From a checkpoint of a small transformer trained on Wikipedia: LayerNorm before each block.
MLP neurons of a small language model. Each row is named by its layer, matrix (up: input weights) and neuron, and shows model dimensions 32-127. Each number is 128 + 24 x the weight over its row's rms, rounded and kept within 0 to 255. Numbers have three digits each.
After each neuron's rows, "fires on" lists the tokens most often at its 100 highest values on Wikipedia text that the model never trained on.

L3.up506:102103149123176100133173136145115144103070117181132121114138129158117129133144130094134128132127127122083135082145148116133113118090072080105148092123114157095133137143099136139113086121150096099145139137095125155118113183143136142128149128175091137109140133105111119122190138144166156131
fires on: " According", " so", " said", " according", " believed", "Note"

L12.up1156:138113149114164101127132109123170144154146144118130146120111132118122121154108183144108125121142086128123130128089156084138140145159136179119115122139136146129134135158156113127142150115101090138115180150112106125127111142132128151111145141122065113181118123129102114088164124131104091170
fires on: "|", " the", " was", " |", " one"

L12.up176:135167135128115114131160093129120150118113131143137166126087121141127145134132131129123138155090116134126072158118131149100163137175132127111171108118115162114122129098092135128113125128165168100132150100176166099109113121101096127177136128123112081149103138165125123126095097155131170149
fires on: " |", " was", " Court"

L3.up161:126128179120121096120137121146135131115100145122144097140165151091116102129122141113153127100152074097151133143104104077125123129157115138156107073112125121131152119129144145112120160066104130123160139137148100152081133130155116158175122101154113091096125116167133147145110131155152112122
fires on: " |", ";", "0"

L3.up673:078112119121103066134162163150150148123124153138083106119115095121136133093152106137118121105102133103167118132122100125149084109142117113130098104144097154132151134166166075128123076168203142127118134070140170135119111153099139142140120123147103095081103102072130099133153105130125128164
fires on: "-", " New", "New", " /", " LA"

L3.up493:127128102104148137138140147131144107127160115096106136097128162094090113088151144151135124178137142091101123118095152118182137098125129190147124132146097147136133135117126137144151090114115156132145116122110169136112159110136127132133094111138105112108153127139146141135144146098068122101
fires on: " of"

L12.up1743:148129124092092136139167138154143153166084154128157138116157107119150161118124118138132163167110098145145166115108113129077144175114117152096149131141137135122150078142154124146132149130147099144104166113163134130132094161103094125142116064168115122139134120131098113131143120096108157136
fires on: " |", " to", ";", " al", " Al", "."

L12.up1941:134152091171091119134126137121117097170093118104087099133146081165126140122137102113128110123122169115137114087128104127142138125109103136111147144146141130109124135055129119168161121138078148152116147167121110148099176135119153126125090143110140115130102134094103129195111103121138094120
fires on: ".", ",", " \"", ":", "\n"

L12.up94:149147129101139104134137104169124111119172108138119147172111112151137105128130152185089132131085111131158150139107102113123118148158165134142151121144123134131131152121142160113125108110102154140095133122138112182138088139118111106185120154127104118096112127151142133120112130141136173152
fires on: " |", "."

L12.up1493:157124086112125123159161103120109175122116135128131167108108129152169138107127126127106111137116107097087129109160129157139133149122076146117109066157111101138144114068144147100102112091138125137120093087122122109162150131137082158171136122126139119120138146124101119109110072144138149101
fires on: "-", " +", "–", " He", " ("

L3.up428:093148124126135147155137107128119109129146120103126078109154090177133109091142131096106117129125162140109112163158174122152133151121108118161119142167103149124119080052155146139140146130090130032121119129129129107117141101112117146116147161114114149136152119125124107108112155114178127102
fires on: "-", " and", " or", "–"

L12.up114:146104193070151147157107138113183136155155139071109166122136130163110119149081145132120094117166105121098168149135121111103128145116096136128098141182132130134107104141140135106128091138102159172134135087142115164128174091144161123142134180104074120163152133127105136103115121128143158104
fires on: " |", " U", " the", " place"

L12.up1697:156151082188147175110142154115122150141094140158131133122157121132103136171110124096134125090146126120102110139142141139093117146146133117158134114148155161098113144143147146129110122111113128161115152133141145110105108121108099155146159124126143143140085123130122107155125113133112092149
fires on: ",", " is", " before"

L3.up718:116104119112078096178146138113113124117139126103113118107152099155132182122142144142104109100110107155134099146121101141153109122134146151078069150085098128109146123144152124122110133108148095098149132078147158145133100118138120115170166116105095126114106141121107111140136099094125142112
fires on: " New", " González", "New", " Bart"

L12.up743:115118155152153147131116120158159143111110142132170154090141099164089147127146079149185108142128115148134156162121161126168117132152128175104111146122129158164124159135142125137135146132139160166121114130139113113158135115139151131138120114156139117096159151109177136109128126093100130091
fires on: "|", " /", " |", ";", "\n", "–"

L3.up936:151133071134107166119156173112116125094134128147103109136075112127108134141108077133128122078126132142150079097136147142156125117140116145127083108134160122125134150078119110172181059198114169143121139150115125123134122116108099115102120095118114117117130120137101105141142141127133130113
fires on: " (", " but", ";", " or", " well", ","

L3.up897:126111121141148135129158108139102128121110107159108107122126152085105117168112165151144114110140113123113132114113130109193126096143112123135166120156109145187087129124113160149168119157135117092135165125123089105128130141109164147124113089142116101102131151097141160168115143137183131115
fires on: " there", " There", " Or", "There", " This"

L3.up1003:116096117117114134125113158131115112118134154081113102076141128102090113152149157100120100121076133079124141098111198117167079136114152119184120085163098164141146154108153084094141163150140152156090112108131116123146153163133079173130151115153149136059090129137104082126114161160125126125
fires on: "\n"

L3.up172:134154170128122127137108121109142086136137130149122158083131119153137111158116071143122145109191122195106116169158115132114119138136166148135112151131095133117146180181110159151132111086118135125154147070115141127135149108135150129174087146129148111102107123084171095141153185103102103119
fires on: " this", "This", ":", " previous", " Total"

L12.up1118:130162129152141163092111138168073144148120155125147088135116122143144137122109087118120125090149090086104151122122126127141131116140108132126144141127132120131128102055143144112182106124118140140080133135119124132120158115087065123126132137121132125146112097109111098149146114108129103141
fires on: ",", " (", " and", " \""

L12.up593:141149117138137115092126117171133168139115192112140108114117114142122099176094117155134147125109162101168107073111157163140138125136152145151113178095118099129106166135131179104126179137137132157158095078127094154126142118128121155129106041165098139099139135103153120115129133100105087076
fires on: " an", ";", "|", "-"

L3.up1029:142116085143146114115153154127081156125086136098141131088151132136140112167187080143116124099114121080117126116096135128160093130148152118133082093136096141166103097130159099089139144157119131153127133089105113142138144045136121098141148115152146115097139124137134142180104135151087170119
fires on: "\n", ");", "."

L12.up822:126161101121122146089122143099110154117114133099130143142081114101151151110112143123110130174096116157100112118103143141128122074135137107118123101125113099153128136129088123092097158113113139106117175138126113120096134159074114116169155145117122151177095151083131101131121120153106102128
fires on: " for", " under", " was"

L12.up169:096109134055083109116105103143119134134160107102103122123121134119153120128095071055151143165151146082097179123108100132157113104072129163142123114204089092159153123119158127085158130110122132117097111131176142140158121120115134110124121112132126105135122145107126157210175155111139148136
fires on: " of", " in", " by", " By", ".", "By"

L12.up673:127121091093127092137128177117157112091086133094083127103185124121100151117121177142156107150121099102132149138116113131128118136115146121174136104189126129111098120134140145112116120133111098146115104144114147162149109105129110127130155134120114165126095142098100130145134160150144115150
fires on: " |", "–", ".", ",", "-"

L3.up819:103112091113153102121083158126144083115147111115117137159127090136125143155116129087118153147106114108124101118120135178102163121111133093121145096160150184136110105154109139148156080115102151088175116116122125157152132132151147111140109115142124103135137115100181127146137082081120125129
fires on: " High", " Win", " Fall", " Mid", " Sum"

L12.up11:142099086102106151161095172093111100137133194106154130127160051124149097136124147155127138151120107168113119130123121131152114110149104101127126148098094139133125173100130102148118159166139176115140161107150138119124139103116137151111146084099149178100087117133137142138166077153105109143
fires on: "–", " W", " D", " L"

L12.up558:102107152114059106129099106136107101115146120133125149133135091139089115137137136080127132094156080124121150121146171131169124134159120140091158101105078125141148141115144147113085137130139137126132116117112100124097122141163140115110099145144135089174108140098112130074159141113097095178
fires on: " \"", "–", " the", " |"

L12.up416:135124144098153110163146102133136128108109114121144165097104155163148127131132160125110134176127109110159123117145132152093138134163161128135128122125109171138174120117133121130157104130106141111105091129127112133124095145128166111140143120087068141165111141135156118088084153196138138104
fires on: " |", ":"

L12.up1760:189124110108158146137145127085119090116134186083134114081149148152126129130095098142155107156150117150130131146139111123117135110114140139090120139153153096111174107148113128121116105146138140106123132169088117131109115114134167088147149101140144128168152159130104078153108117120175114151
fires on: " |", " the", " /", "|", " 39"

L12.up798:137130140146172103143153155112114126182098087130128149150129093120104123103125102126166126149152133131164096154139136076127132126139155122126156150128104121151111123085119110132155170147131137153141142104149140097128106113143156090117127110132114085095116125127090130108103084206110142146
fires on: " |", "|", "-"

L3.up1420:109125157201108114152145105112098158164110142091143106160190113178169102107101085128126095145161130156106113077133110139135118147127106134111095127161148150132131128056135166115119099130113135104108102133153090104113142076121094104105133118111142157129122141113118092125109116103152143148
fires on: ".", "-", " US"

L12.up1805:125113126175127142131160092119155108115124097108101125130126174114179134110140113143141108118127130106117141139132105083148152123171149132123136112164123115116147131113170130110126149123126117136112132130131132163138111171101155120149092126138135151102107080120143095109157113094099096093
fires on: ",", " was", " more", " are"

L3.up1795:116141139131134162111180142143153165123103115089103107154065147133116113099099153162152126130130106093140134126141122106105094136078111108159127081127126125074131124130135139104142133141122157134095114129163139145111131141121157106142126113123146147091112123111081126114111145135124124181
fires on: "===", ".\"", "\"", "==", " ===", ")\""

L12.up1974:116122122105131091130133149155115108122121154125172117120126134139106137141080180141103101158100054104152125139142096116147146111102110096138143130105144065117142106150159127134104126114162138109122110147113124165129135140128172119132157126170133125085128121084113137138131147139136106099
fires on: " |", ",", "–", ";"

L3.up1407:151127112103113117164162091086117106132154150147129119151129146111131098124096136099116142107122148132124104105121156125140162114159121111122143116096111132159105144144113121158125131117167128150141120099086140093137129144093124161142127094172109136116119163167128148148145159141138164152
fires on: " This", " this", "This"

L3.up1700:108109124130128101123132161090159151122204145135137118136109100113127073131123120143116102124129146103086145111145119089139154165097145091134125135154130090099139126111103119077114111142146145082112133078141118143056109142106137116167146187100176161088128116140095132112136100116129103135
fires on: "===", " ===", " ==", " ===="

L12.up55:173146127192137156105134139118101150135097113115137130155107186099135134156106121096069085133129121112101143156128133139084118146106160137117108101105145154109144122151103102138126118118105118125109123126119133117109121141099106088103142138149131141132120156166118138162131087151166125154
fires on: " and", ",", " before", " of", " Preceded"

L3.up122:104118122098194123150131087069108131123140130130114154141097095099106137138152082113091157146175129182089118165104136111177154119129127124123177111141106182148116098171099149142148173102149129091139123121101146129131091087153101115165123099120095101086078087106108085151105174139127133129
fires on: " This", " These", " these", " this", "This", " That"

L12.up878:071127140115105115121167126107142162152160131118124160116141114111122073169150124162126102110124089130152140109103143113152145107170131127110143102137121107138146140103164117124114095166094121129112151131123131199129124104143123149198154120099115088085161122121114134149137101115113118108
fires on: " |", ".", " are"

L3.up1200:128110113119160125171139139143119142132132121093123116124134125118098075143170096106120151125129096083123120098147121137140140153139146116125134134135091098164140147104142116088158150174117120138126141110137113145124155102138095133135114120135138141068082138128100124138103177126152172112
fires on: "\n"

L12.up1984:151155169137140126158148144140125122085088118138116115083127157111102070128126092138129152167169100173109131149132184161134167140191118069153088151151110164115100133133121121126135079095135114137145132126166104138110136069096125090137146204131156110126129154139130165095098110069086131065
fires on: " |", ";", " A", "."

L12.up309:137078113148139130120134170111130137122122153122104115096127148114134155122093119153122120141085095117121092120152107088123122128159112146168167121127135116156140108159166120148153126151129180110130118130154054157116142098134145105155122122158103141155141140128100126151094062143140133059
fires on: " |", " /", " the", ",", " ("

L3.up1558:162163100115138153089127143125122123181096136121137117119119086154103138173153106130151136129128124119084096088151126120126135122103139119154123123155124156079173118150130143154116159134138175148129108117136115130099134080131140129129142149165119136125117094089119127155147138130096159152
fires on: "\n", ").", " |", " Tur", "."

L12.up454:131109111148141145162163126116130147136113106168132141148138148116111132101144176122129107109092156134111136123129130113127126131113138132098155125174131114154112131161131121134112142068143103102098147171141110162121120156119169163152096144134105076137109119135111160120177136139118123152
fires on: " is", "|", " |", " and", " may", ","

L12.up700:168172106150100110138131130128096178120117119129153135076139133119138118131122125144062166137148090145136154122107128125107140126129144129080093141126168108101156122084100156120128135161157115072133162114141101133124113156122092079126106108144133119134112144124116046146092115158158151136
fires on: " |", ":", "|", ";", " on"